Part of a small language model's weights.
Architecture: RMSNorm before each block, rotary positions, no biases in attention or MLP.
MLP neurons of a small language model. Each row is named by its layer, matrix (gate and up: input weights) and neuron, and shows model dimensions 400-463. Each number is 128 + 24 x the weight over its row's rms, rounded and kept within 0 to 255. A neuron's up and down rows have the sign that makes its largest values positive.
A block is one neuron, or neurons of one layer that tend to fire together. After each block is what it responds to, as a language model described it from the Wikipedia text at the highest values.

L2.gate1624 [138  95 134  91 115 104 112 154 127 144  99 132 128 107 125 140 100 141  96 141  84 133 107 123 142 149 115 157 115  98 165 104 158 128 120 118 119 132 105 119 124 180 155 134 104 114 133 168 141 109 126 135  99 116 159 150 138 140 127 131 156  52 121  77]
L2.up1624 [119 103  99 124 137 131 126 143 134 156  90 159 145 155 100 159 109  91  93 100 109 103 143 138 138  68 145 122  99 115 121 135 137 142 157 124 154 183 126 100 141 153 118 125  95 131 126 136 135 113 132 120  87 125 134 170 157 129 117 126 190 147 128 108]
Description: Final word pieces that complete place, club, or person names, often in tables, lists, or match results, such as Roch-dale, Zanes-ville, Sut-cliffe.

L2.gate2553 [160 139 150  97 170 131 116 126 122 121 133 148 100 122 163 149 141 117 142 205 121 118 135 132  74 130 104 190 136 152  95  98 116 170 138 157  92  83 128 119 111 120 171 157 105  86 144 136 138 113 105 123 144 136 149 116 128 119  93 114 127  91 135 106]
L2.up2553 [123 112 133 153 136 146 129 134  87 132 135  88 118 138  99 147 114 119 116 118 153 169  71 170 157 145 148 111 137 144 138  92 120  92 161 172 135 125 103 148 120 118 138 116 134 146 154 154 102 186 149 150 156 129 140 104 144 126 133 165 196 116 110 137]
Description: First words of fixed multiword phrases that need a fixed next word, mainly "such" (such as), plus both, same, far, time, latter.

L3.gate312 [170 124 115 124 116 162 154  95 144 151  94  83 132 131 120 111 175 133 151 141 131 156 153 128 134 105 113 135 156 151 139 140 117 137 130 126 111 134 107 161 127 162 104 143 167  97 100 142 146 159  90 118 129 128 140 119 114 143  71 150 112 124 110 104]
L3.up312 [105 146 151 115  93 182 161 144 160 103 104 168 148 120 142 115 144 154 134 121 108 144 114 121 111 117 111 137 165  94 139 154  95  94  98 100 135 181 179 101 131 159 129 154 156 112  85 146 136 120  93 118 180 110 109 167 180 131 123 145 120 106 119 102]
L3.gate1341 [125 106 157 132  83 146 135 156 113 159 116  96 111 137 120 129 147 168 154 153 114 178 119 144 135 173 154 113 178 151  95 138 159 111 174 168  90 135 141  88 157 145  88 124 138  50 132  91 128 113  91  98 132  96  92 148 134 136 143 127 136  90 130 132]
L3.up1341 [121 126 146 121 110  78 124 124 131 117 146 148 100 104 130 125 130 100 139 119  73 149 109 134 113  74  72 131 149  84 128 122  99 122 124 120  95  92 122 118 179 150 141 130 114 131 134 179 169 172 106 117 103 146 159 133 122 167 168 154 117 117 137  88]
L3.gate1936 [125 144 139 166 172  89 148 112 137  94 110 189 135 110 166 103 161 151 137 142 128 163 154 133 162 126 115 156 135 121 129 108 126 135 138 109 131 118 146 145  95 150 126 127 125  97 155 120 136 131 139 166 136 137 107 100 111 123 121 137 146 109 141 120]
L3.up1936 [132  92 106  82 106 110 147  91 117 123 115 128 134 141 160 130 169 137  99 108 166 133 151  96 164  99  94 167 118 132 157 126 128 150 157 118 146 105 133 115 105 116 122 124 164 128 146  68 129 174  90 110 151 149 120 117 175 114  99 100 116 160  83  85]
L3.gate2517 [138  93 137 129 108 151 119 134 105 129 176 138  94 115 122 148 137  79 151 111 136 135 144 105 116 128 111 108 154 140 113 133 177 105 103 167 134 104 105 134 132 132 138 132 138 112 150 128 129 114  93 114 106  90 133 170 119 136 156 135 129 100 159 157]
L3.up2517 [107 136  88 118 107 146 141  87 131 136 133 140 117 114 108 102 140 104 126  92 112 170 146 126 150 139 104 112 131 127 137 133 162 132 147 161 126  76 132 146 158 125 150 136 129 125  96 132 113  97  88  98 113 116 167 133  61 134 160 154 159 107  90 129]
Description: Closing punctuation ending items in infobox or table lists, mostly semicolons and closing parentheses after years, e.g. "(2013–2017);", "(aged 82)", "Actor; comedian;".

L3.gate1229 [147 113 137 112 108 119 135 110 142  66 145 134 118 159 135 120 127 148  95 128 199 140 133 170 141 127 127 165 132 109 135 122  97 134 138 112 136 152 138 120 102 120 137 149 112  78 159 160  96 128 148 159 147 139 160 116 102 108 110 178 108 134 139 139]
L3.up1229 [145 132 137 130 111 156 141 121 112 105  90 164 146 151 115 110 135 148  97 132 134 108 120 100 116 167 156 150 143 116 118 119  85 121 132 115 154 100 114  67 126 114 142 203 166 126 133 173 120 132 129 154 143 130 143 148 116 104 126 163 136 107 116 116]
L3.gate1774 [186 118  99 106 120 115 133  90 158 114 113 131 101 109 168 130 133 100 120 102  90 164 121 151 146 124 116 162 139 121 112 134 154 146 157 116 125 160 118 125 133 123 110 140 141 100 132 116 113 169 114 126 107 161 146 123 145 177 112 165 142 114 128 116]
L3.up1774 [129 117 133 123 136 155 132 137 115  72 158 168 147  97 104 118 114 133 134 153 113  93 114 150 180  90 124 125 124  99 128  92 181 103 116 168 135 158 137 138 147 108 131 153  99  98  96 127 153 138 134 185  98 120 168 124 119 151 131 137 148 124 137  97]
L3.gate2211 [165 105 153 123 141 130 118 127 150 129 166 130 152 138 125 132 145 107  86 130  93 160 130 100 149  85 137 130 142 116 130 101 172 156 170 142 143 115 111 123 138  96 156 107  91 121 116  96 147 106  94 185 143 120 156 129 123  84  95 103 129 134 109 138]
L3.up2211 [113  85 193 126 130 116 143 113 146 131 138 129 162 144 102 116 123 136 128 151  92 117 119 107 147  81 128 121 153  98 119 140 133 115 134 104 105 170 105 163  91 116 116 137  93  98 113 101 129 135 106 149 111 141  93 154 137 141 125 109 121 111 150 184]
L3.gate3013 [150 121 156 113 122 139 164 118 164 121 110 124 132 114 164 112 109 146 146 158  95 111  93 113 164 115 132 143 123 126 121 101 126 140 155 140 138 140  99 162 115 112 105 133  87  94 138 164 180 167 135 177 136 126 150 127  81 134  91 180 147 125  90 142]
L3.up3013 [140 136 104 115 134 139 122  99 143 141 120 147 188 101 150 116 117 116 129 141  90 134  99 132 155 107 100 174  90 101 119 111 119 108 126 147 155 137 139 123 141 107  91 125 135 105 100 168 117 129 105 132  94 118 201 126 126 163 154 142 161 129  99 117]
Description: Word pieces of British football club and town names in match-result lists and tables, e.g. Rochdale, Bury, Kidderminster, Gower, plus navigation and table tokens.

L5.gate27 [143 116 133 162 121 124 118 116 101  68 168 157 133 103 123 116 106 148 133  95 141 138 114 119 144 124 125 174 115 108 138  84 143 134 171 129 122 135 121  85 132 153  93  86 118  91  84 131 159 119 149 104 123  95 173 142 123 155 148 159 132 158 114 120]
L5.up27 [ 98 104 141 139 160 103 148  96 103 114 124 109 125 134 128 165 116 121  86 146 146 178 136 120 143 116 106 139 133 141 153 162 143 100 157 127 122 110 118 151 131 115  72 126  80 155  97 144 168 117 168 127 120  93 120 108 135 161 133 128  94 180 137 113]
L5.gate940 [166 110  77 154 121 111 155 159 121 140 154  88 122  91 141 152  67  93 144 151 116 150 148 155 141 104 120 104 193 115 156 170 157 142 109 138 139 110 125 151 158 146 107 133 131 144  95 135 130 125 120 138 112 127 139  84 111 147  82 135 187 136 125 149]
L5.up940 [112 157 163 138 102 155 138 130 116 121 129  91 127 145 162 158 126 147  91 139 128 161 141 136 144 100 162 154 150 147 122 128 129 147 133 143 144 139 135 134 140 140 109 106 117 122 116  99 121 113 136 151 179 105 129 138 151 157 151 155 155 101 111 117]
L5.gate1793 [108 165 171 133 121 140 100 126 139 131 137  88 130  87 115 119 107 146 177 127 112 132 159 139 105 121 148 159 143 105 166 132 117 107  97  94 136 203 124 128 128 130 105  98  98 146 120 123 155 157 126 131 176 147 129 123 148 165 141 171 129 142 146  90]
L5.up1793 [157 130 146 159  84 154 146 110 132 105 181  71 126 127 143 133 116 121  99 138 121 111 121  91 188 107 119 154 161 122 130 158 140 150 141 156 168 181 167 139  71 123 123 139 119 146  98 113 117 185 104 113 114 141 137 119  93 134 116 149 121 143  99 107]
L5.gate2125 [154 115 172 134 146 142 145 121 109 145 129 114 115 116 161 120 111 120 126 136 127 126 117 129 154 149 135 127  98 116 165 100 146 117 119 145 133  97 122  98 127 158  89  75 162 160 137 138 114 123 132 175 128  94 131 104 118 187 133 150 127 119 100 101]
L5.up2125 [148 154 138 131 148 137 122 140 136  99 114  87 111 143 159 140 152  68 130  93 144 118 157 134 150 151 118 108 127 121 137 170 134 186 181 172 149 172 154 153 128 108  64 130 100 120 146 106 113 148 168 150 161  77 134  79  92 135 141 121 108 166 118 100]
Description: The "is" or "was" right after an article's subject name in Wikipedia opening sentences, e.g. "Bellini (1930–2014) was", "Thorndale is"; also appositive "a".

L2.gate1551 [157 104 123 112 112 127 171 115 133 128 120 137 100 132 183 191 122 139 167  90 113 171 142 172 120 136 143 138 165 126 117 155 178 129 147 164 108 128 120 113  98 145 110 143 104 107 156  89 155 130 102  94  89 125 137 144 105 107 112  78 111 103 150 126]
L2.up1551 [103 124 136 120 114 153 127  89 122 119 140 132 124 168 154 164 142 132 179 123 148 162 152 139  74 120 141 127 150 149  97 151 161 105 144 175 143 160 131  83 138 143 105 104 109 115 161  88 162 158 124 173 104 115 112 171 109  94 132  74 103  65 115 131]
Description: Nouns naming a kind of person or group, especially occupations ending list entries such as "German lawyer and politician", also reporters, actors, players.

L5.gate240 [161 119 142 148  76 164 171 139 109 130  90 121 138  80  91  98 118  89 165 136  87 122 135 123 131 118 144 130 171 110 133 129 164  81 131 164 141 115 126 136 124 133 100 153 130 118 106 144 105 118  83 138  46 101 102 149  71  97  91 103 179  87  99 114]
L5.up240 [119 121 153 118 100 109 128 143 124 127 119 156 122 113 142 116 179 175 172 152 109  81 123  83  98  73 152 119 143 104 118 122 113 171 106 137 113 110 143  90 150 137 100 148 141 143 143 107 143 115 101 141  97 134 132 106 144 129  94 138 109 132 118 146]
L5.gate1424 [150 109 148 127 100  88 131 100 186  94 115 175 127 156 116  98 100 133 138 135 108 139 119 129  87 101 146 104 122 128 156 126 143 189 112 110 161 102 113  74 144 157 109 112 125 116 142 105 122 153 152 161  64 142 141 128 125 131 109 131 124 102 143 139]
L5.up1424 [118 115 144 143 160 121 107 123 121 132 124 171 117 108 133 122 127 110 128 122 149 115 121 146  92 145  93 136 126 132 151 175 164 145 113 108 149 137 109 138 126 142 122 119 162 125 123  79 165 142 151 112 186 116 145 106 137 104 121 168 140 125 165 110]
L5.gate1898 [173  95 121 150 108  96 135 102 124 138 125 135 111  94 132 129 121 141 149 163 106 122 114 131 154 140 132 129 169 117 130 145 139 126 148 173 117 106 162  98 136 162 107 141 120 112 137  97 167 123  99 104 112 134 120 117 127 140  98  99 153 102 162 141]
L5.up1898 [137 144 126  91 124 128 144 132 119 150  99 143 132 102 127 110 178  89 158 120  86 107 131 152 119 166 133  98 165  98 132 133 144 145 115 105  92 157 148 160 148 140 117 151 135 103 114 132 111 123 127 137 143 135 143 111 143 184 126 125 159 139 121 113]
L5.gate2845 [142 100 119 122 109  89 174 125 115 112  81  91 100  97 155 134 121 151 175 131 129 111 134  99 111 118 146 139 150 120 136 120 150 133 145  89 103 148 149  69 115 188 123 111 159 138 117 100  93 103 134 145 106 132 134 113 125 115 112 135 150 122 123 152]
L5.up2845 [127 143  99 143 120 132 130 129 106 137 154 122  83 102 156 106 127 114 161 130 102 137 136 102 110 133 111 132 161 115 146 171 108 140 152 106  83 126 137 161 137 154 158 132 117 140  97 150 158 159  61 138 115 100 115 166 144 174 124 145 109 116 143 101]
Description: Commas, semicolons, "and", and line-start dashes that end one person's name and begin another in name lists and cast lists, e.g. "Lasorda and", "Babu,", "- Richard".

L5.gate774 [170 112 146 107  89 105 125 119 150 137 156 134 117 135 123 115 172 148 112 159 104 143 161 110 150 126 135 153 179  90 136 115 132 113 100 133  95 135 129 107 145 141 120 152 125 131 138 111 121 157 126 117 121 131 152 150 129 140 128 165 173 191 130 157]
L5.up774 [115 131  86 134  78 156 115 161 112 140  91 135 137 103 109 129 150 159 160 171 148 139 138 146  91 114 192 168 136 102 116 102 109 128 154 118 149 161 117 142 144 123 103 135  86 127  63 134  90 108 123 160 114  94 109 128 130 141 145 116 123 132 146 113]
L5.gate1585 [100 108 154 153 145 124 100 155 128  88 108 123 144  84 103 123 105  85 125 129 155 141 154 113  73 154  92 154 148 130 153 163 171 137 188 173 139 131 134 133 142 137 122 102 116  83 174 136 124 138  82 125 136 166 121 125 101 103 105 125  95 114 101 104]
L5.up1585 [138 105 128 122 170 125 162 150  89 133 127 134 100  99 188 114 159 112 142 161 110 130 121  93 131 152 121 108 157 152 125 157 112 130 139 152 136 163  77 107 112 140 112 148 121 108 133 181 132  88 124 165 135 141 103 158 141 109 110 151 111 146 141 113]
L5.gate1936 [ 97 146 133 157 135 104 131 128 130 114 102 124 105 110 149 160 155 130 111 155 103 122 169 138 105 105 146 112 107 125 121  96 177 132 114 149 161 161 117 131 115 124  91 140 101 132 129  86 131 131 111 154 149 109 119 105 147 120 146 161 151 169  99 136]
L5.up1936 [103 155  91 147 105 118 136 100 120 116 122 139 148 132 110 116 146 142 130 133  97 119 154  93 132 100 127 139 175 162  92 131 139 133 152 119 143 126 146 152 100 174  96 117  93 110 118 121 107 133 124 148 112 123  99 132 122 137 119 162  97 151 102  94]
L5.gate2871 [182  98 134 135 127 117 118 131 121  94 115 152 169 133 154 119 141 122 146 159 106 134 139 129 172  86 131 172 136 107 110  93 162 131 139 158 161 157 102 138 114 116  80 120 107  92 108 142 101 141 124 101 139 139 129 141 144 153 103 166 134 113  83 153]
L5.up2871 [141 160 127 146 107 103 165 155 104 105 110 148 126 164 155 152 168 127 146 139 110 116 168 163 132 143 147  99 115 171 115 133 134 102 120 146  61  95 103 136 111 142 132 125 147 129 141 117 114 117 133 145 117 156 145 113 119 156 135 164 167 122 152  69]
Description: Tokens that finish a highly predictable word or set phrase: inner word pieces (rapp-ro-chement, ranc-her, fire-pro-of) and closing words (best known, tight end, such as).

L3.gate320 [102 171 153 137 114 114 118  85 141 117 164  79 127 107 134 124  84 131 160 176 117 147 128 152 119 104 124 132 144  99 139  88 157 110 158 180 130 116 113 143 120 122 101 101 116 140 138 142 140 117 123  98 113 135 172 105 108 148 144 134 146 148 136 141]
L3.up320 [132 145 148  86  97 175 192 126 103 111  91 159 130 104 115 120 109 180 151 147  97 149  92 177 155 112 137 151 148 147 102  76 167 120 153 141 144 157 130 120  92 125 106 126 119 113 113 181 139 132 144 114 113 121 152 114 160 149  66 143 100 102 160 118]
L3.gate1324 [129 131 127 138 115 134 110  91 126 125 154 133 120 137 139 150 113 116 112 148 154 139  96 116 158 160 128 121 132 144 139 117 131 169 177 158 148 136 101 116 113 136  82 148 113  91 105 115 183 166 139 125 123  96 128 134 129 135 105 128 118 127 113 130]
L3.up1324 [131 142 129 141  95 125 144 104 115 137 122 112 138 124 131 165 154 158 169 140 113 112  98 139 130 106 123 129 136 135 104 108 139 132 132 144 151 148 112 161 174 127 149 103 189 133 131  86  91 131 176 103 113 103 126 102 157 133 123 120 155 132  80 107]
L3.gate1858 [168 115 139 130 137 128 149 109 126 109 117 107 104 146 148 176  92 159 133 123 150  58 140 113  92  85 157 176 157 121  96 136 116 129 161 156 144 121 110 133 167 160 132 121 116 110 170 130 116 133 101 147 135  94 172 100 112 116  68 104 103 155 112 122]
L3.up1858 [186 154 136 126 142 144 106  94 149 158 140 129 119 152  99 127 116 157 159 136 127 123 101 103 124  93 141 169 128 101  92 124 127 135 113 132 136 124 135 135 165 143 179 113 149 144 135 117 120 142 117 159 107 109 166 135 128  88 135 136 101 129 188 128]
L3.gate2215 [169 131 155 123 140 161 119 126 173 136 103  92 126 174 128 115 111 108 137 128 117  85 116  79 164 129 115 150 126 130 152 129 175 127 122 140 131 141 137 122 104 150 147 146 139 134 138 100 126 152 100 188  77 111 158 153 148 144 125 137 142 153 118 114]
L3.up2215 [125 146 139 120 169 137 158 120 136 165 128 139 141 163 125 136 126 104 129 162 130 141 124  94 144 137  99 141 108 142 119 127 138  99 136 139 143 105 120 121 146 119  93 151 145  95 138  75 128 143  87 144 156 122 155 109 127 111 130 137 138 115 124  95]
Description: Fires on the copula or article right after an article's subject in opening definitions, e.g. "(1930 – 2014) was", "is an", "is a".

L3.gate1499 [144  75 122 108 118 128 150 135 143 100 116 130 119  93 163 171 150 142 142 131 148 103 141 136 120 152 168 119 175 103 131 149 160  90 128 160 144 169 139  99 117 101  79 158 101  74 149 122 116 116 136 122 108 147 141 145 121 127 113  89 102 114 142 133]
L3.up1499 [104 128 142 107 111 125 151 114 129 139 120 110 118  99 112 165 124 142  80 125 118 131 181 165  97 128 161  92 144 125 139 155 162 154 100 176 143 103 167 136 134 126 113 105 123 101 159  85 121  98 152 146 131 165 141 122 104 149 100  90 118  78 140 120]
L3.gate1750 [149 111 149  96 158 137 170 119 121 115 145 124 116 115 110 133 124 157 144 115  80 152 155 146 128 141 121 116 181 149 123 148 137  75  91 130 120 114 151 159 117 156 152 117 128  91  89  67 168 133 133 144 109  91 103 121 120  92 117 130 134  99 132 122]
L3.up1750 [153 118 106 130 115 115  94 157 151 122 116 104  86 109 132 169  80 131 123 141 140 139 132 160  97 126 106 135 147 102 137 109  98 156 114 161 124 124 184 115  98 106 114 124 128 140 140 118 141 142 134 181 130 149  69  98 124 160 115 171 128  62 131 122]
L3.gate2847 [177 110 108  85 131 100 136 142 187 151 146 143 126 125 110 135 165  94 111 145 142 141 127 118 114 132 163  90 184 138 132 142 150 130 118  84 125 129  88 115 131 117  87 123 175  76 136 139 101 141  83 120 159  97 108 126  78 108 125  85 117 100 111 113]
L3.up2847 [126 139  95 146 114 149 109 124 114 104 153 145 127 150  75 141 138  81 115 164 135 128 158  89 128 137 125 119 132 113 157 151 157 167 136 146 154 159 159 113 138 145 138  86 149  70 152 107 133 123 118 167  97 146 105 122 127 100 140 132  95 137 111 144]
L3.gate2943 [106 113 111 121 129 154 138 162 133 113 145 136 112 116 102 133 117 135  99 148 145 105 166 125 110 136 194 110 169 140 161 132 131 142 155 174 125 150 121 132 143 136 136 125 144  75 164 116 116 157 107 155 159 120 122  72 114 128 134  68 121 114 117 109]
L3.up2943 [136 124 154 150  86 104 106 142 138 135 155 115 160 130  96 117 138 111 123 123 147 110 172 100  85 117 107 143 178 145 147 151 146 134 107 125 116 153 117  70 138 132 181  90 141 116 184 146 115 127 142 155  94 148 120 109 105 142  80 137  98  87 132 135]
Description: Occupation or role nouns ending a descriptor of a person, mainly in name lists (e.g. "Japanese baseball player", "poet, author"), also "(born".

L3.gate246 [115 157 125 184 161 114 118 144 129 125 142 137 139  99 133 139 119 126 128 128 120  78 133 158 100 122  94 149  97 157  96 102 158  91 143 136 158 106 142 101 135 153 148 137 134 128 105 112  83 134 135 129  96 114 115 125 156  95 141 141 143 141 130  90]
L3.up246 [115 134 129 146 130 116 112 118 109 122 126 145 149 135 132 149 159 103 143 139  96 115 163 136  87 116  87 130 132 132 104 126 133 130 130 160 113 118 114 160 109  96 136 173 145 117 145 105 188 146 122 146 158 129 127 102 171 178 128 149 136 131 148 116]
L3.gate413 [113  93 169 136 140 174 107 129 134 142 154 127 133 124 142 166  81 163 146 171 158  87 149  89 156  95 111 181 144 125 140  96 169 127  96 127  85 113  99 149 174 110 126 137 108 103  82 159 148  88 146 172 100 158 126 107 156 142  80 118 133 179 149 101]
L3.up413 [128 139 128 165 126 153  74 110  85  81 120 105 102 101 131 131 142  78 101 119 124 160 123 123 160 111 143 135 153 146 134 166  93 120 120 117 131 126 131  95 117 127 132 117 120 122 145 112 115 153 132 111 122 118 135 112 140 134 132 129 133 111 155 155]
L3.gate2026 [134  89 100  95 136 124 111 135 158 154 103 159 123 131 140 152 121 121 159 125 162 108 165 107 130 157 212 116 147 150 109 154 135 151 123 127 157 101 106 112 112 166  94 117  83 133 129 117 158 144 111 126 125 110 126 103 153  99 151 111 117 125 158 156]
L3.up2026 [134 138 102 157 124 135 143 132 178 140 108 128 166 125 110 106 142 125 110 152 136  90  93  94 153 137 150 105 123 122  83 102 102  96 137 180 158 141  55 113 143 166 140 177 118 138 148 146 142 137 119 118 108 108 128 138 155 128 136 130 141 118 139 117]
L3.gate2478 [133 120 128 101 151 139  88 142 155 116  94 137 119 125 125 122 154 130 146 104 118 138 165 141 133 110 143 147 136  92 122 152 111 114 141 123 100 129  88 128 113 142 114 137 124  96 114 105 176 145  76  96 155 153 128  85 143 118 131 149 117 149 161 182]
L3.up2478 [157 129 147  75 117 150 139 159 129 126 118 157 101 114 136 147 135 154 115 117 120 108 117 124 120 133 145 119 108 139 132  87 128  93 117 117 106  93  90 116 109 113 105 177 118 104 122 147 160 146 137 121 163 110 157  96 107 106 106 141 187  97 145 103]
Description: Fires on determiner-like words before a noun phrase, chiefly "such", also "their", "both", "between", "same", "so", as in "no such thing", "such orders", "both genomes".

L5.gate593 [113 128 154 155 134 133 152 153 109  90 134 132 117 143 144 102 135 150 139 174 108 136 137  85 114 116 131 123 123 119 175 120 126 128 156 124 126 135 136 127 109 132 104 109 144 112 112 132 118 124 130 215 135 144  91 163 103  86 109  87 135 111 100 129]
L5.up593 [115 154 127 141 139 177 111 165 139 148 124 157 183 128 167 184 132 109  91 184 112 128 120 137 139 127 139 151 164  96 121 123 138  89 110 141 168 156  92 122 118  91 117 106 143  92 160 172  94 121 136 152 115 105 130 100 145 120 155 112 130 122 139 124]
L5.gate743 [140  93 112 141 128  91 136 177 130  61 125 157 134 123 151 137 138 126 121 128 120 111  96  78 102 154 125 126 175 118 135 152 161 160 168 159 140 146  97  92 107 144 142  98 144  95 164 164 113 145 126 149 129 115 121 128 134 129 122 115 120 104 120 109]
L5.up743 [ 99 111 115  66 109 148 158 140 161 136 121 101 146 103 141 130 105 120 141 141 121 123 117 135 123 106 132 163 133 118 120 128 125 173 101 131  99 133  97 143 130 105 136  94 152 145 150 128 123 179 102 132 135 141 100 159 146 119 170 130 133 137 151 132]
L5.gate863 [163 103 101 144 127  89 127 113 146  70 132  97 142 124 147 150 151 130 162 101 148 134 109 138 130 128 128 125 179 112 123 152 154 128 155 142  96 194 155  86 158 154 186 128 103 105 123 134 143 125 117 164 157 135  98 133  91 117 121  91 132 149 145 150]
L5.up863 [ 83 124 116 120 136 153 159 148 154 108 165  81 141 156 133 134 155  66 146 132 151 173  85 153 112 114 123  87 145  96  96 140 114  87 125 116 149 145 141 152 143 137 129 121 171 105 166 131 128 165 120 118 138 156  74 147 122 118 122 109 113 108  92 134]
L5.gate3011 [151 127 126 107 140  89 110 109 139 127 126 108  64 124 136 149  99 172 155 146 158 116 125 130 139 144 110 152 161  90 145 122 113 123 139 131 130  88 154 126 153 123 134 128 134 121 116 139 152 151 146 133 100 100 147 130 112 142 110 127 170 118  78 159]
L5.up3011 [106 126  95  77  92 134 146 112 134 119 145 133 136  83 119 128  69 134 115 150 112 162 132 157 139 108 105 107 104 134 147 134 134 136  94 138 135 105  96 147 141  88 151 125 144 141 132 107 155 173 149  91 132 152 128 124 129 109 133 109 108  71 155 105]
Description: Final word of a person's occupation after a nationality, in name lists and biography openings, e.g. footballer, racing driver, ice hockey player.

L5.gate790 [129 127 140 187  92 117 150 131 171 101 107 116 123 165 103 141 138 117  75 140 100 166 138 109 143  76 146 165 108 106 119 148 118 150 126 130 134 123 113 129 134 147 121 177 141 129 122 120 133 131 104 140 161  94 151 158 126 116 148 131 170 155 131 140]
L5.up790 [170 122 138  83 109 104 135 180 122 118 110 152 163  65 113 122 125 132 168 148 141 126 107 152 174 127  99 125 125 116  99 157  88  78 117 112 188 109 150 117 130 128 163 121 146 155 148 143 163 123  93 135 122  92  92 105 122 120  95 120 101 124 143  99]
L5.gate1439 [113 100 108 116 155 134 131 126 142 117 124 123 114 171 150 155 150  90 111 106  97 151 145 137 146  93 135 129 153 120 104 154 131 132 111 111 122 116 113 113 149 139 121 140 133 132 105 131 185 128 165 133 129 135 131 125 123 111 180 152 169 137 137 130]
L5.up1439 [134 121 131  96 136 141 129 154 107 125 141 132 116 133 145 118 132 153 137 139 111 180  94 140 114 101 152 100 113  83 127 128 141 103 110 112 158 161 139 120 123  74 104 145 150 118 115  89 141 111  99 149 144 120 165 141  61 112 139  75 157 103 118 100]
L5.gate1770 [123 119 118  88 103 132 136 125 126 106 158 107 102 137 131 118 130  97 165 116 163 141 184 112 139  99 109 129 125 153 128 120 174 142 128 146 123 146 137 111  91 139 129  93 130 117 164 120 130 160 120 148 125 133 124 107 133 119 122 118  67 111 155 109]
L5.up1770 [101  81 116 129 116 152 146 159 153 108 130 136 164 109 138 115 134 118 124 140 126 152 129 127 113 110 140 112  83  99 174 156 107 133 116 151 171 110 127 133  98  86 147 159 105  93 140  97 125 139 133 157 136 117 104 111 137  99 112 122 145 112 156 128]
L5.gate2654 [148 108  95 132 115 107 113 101 134 103 124 140 142 112 129 165 108 150  89 125  83 115 107 116 148 127  97 120 109 139 102 142 159 100 149 149 156 130 130 129 114 155 107 105  90 125 120 125 162 157  97 119 133 108 135 166 113 100 115 110 126 151 135 111]
L5.up2654 [110 109 134 140 141 147 130 158 100 127 161 109 125 131 109 130 112 126 145 189 149 132 128 103 147 144 129 124 113 132 147  49 111 149 137 181 156  84 119 120 126  91  95 136 135 115 163 146 100 123 138 133 158  93 151 156 155 108 121 179 111 161 141 112]
Description: Table cell separators and newlines in football season and career-statistics articles, plus competition and club names such as Division |, Serie A, Champions League.

L2.gate272 [149 124  93 123 153 119 107  94 134 112 141 100 127 164  95 101 149 204 131 135 175 121 121 137 126 153 110 131 171 102 130 142 150  74 137 179 140 150 149 137  99 174 127 146 134  87 126 152 142 109 152 147 150 118 100 120 109 104 123 145 110 112 134 181]
L2.up272 [132 113 144 130 183 116 115 135 131 121 124 160 140 134 115 107 135 121 136 138 110 133 128 154 103 111 132 138 134 136 131 126 132 156 125 117 139 121 160 102 125 141 176 178 162 140 149 124  91 111 104 153 148 115 130 127 127 105 163 118 102  42  93 132]
Description: Colons ending field labels in infobox-style dash lists, e.g. Employers:, Settlements:, Website:, Shot:, and sometimes other list or table separators.

L2.gate2591 [124 163 151 115  92 149 163 138 115 153 116 135 119 114 140 153 177  89  84 104 104 114 113  98 114 109 104 152 152 174 173 159 152 129 133 104 135  90 120 141 135 139 134 122 139 105 117 130 125 102 121 122 129 113 101 144 133  96 156 119 127 141  89 128]
L2.up2591 [124 153 120  98  85 135 151 132 112 126 133 181  91 108 157 119 157 131 109  99  93 130 130  93 144 115 112 124 111 121 157 159 138  91 171 130 162 134 117 115 145 127 123 109 128  89  91 124 107 118 115  99 148  99 130 145 158  89 159 172 122 114 117 118]
Description: Semicolons ending an item in flattened lists, infobox fields or table cells, e.g. "Idaho;", "presenter;", "0;", "No;", often fused to the item's last characters.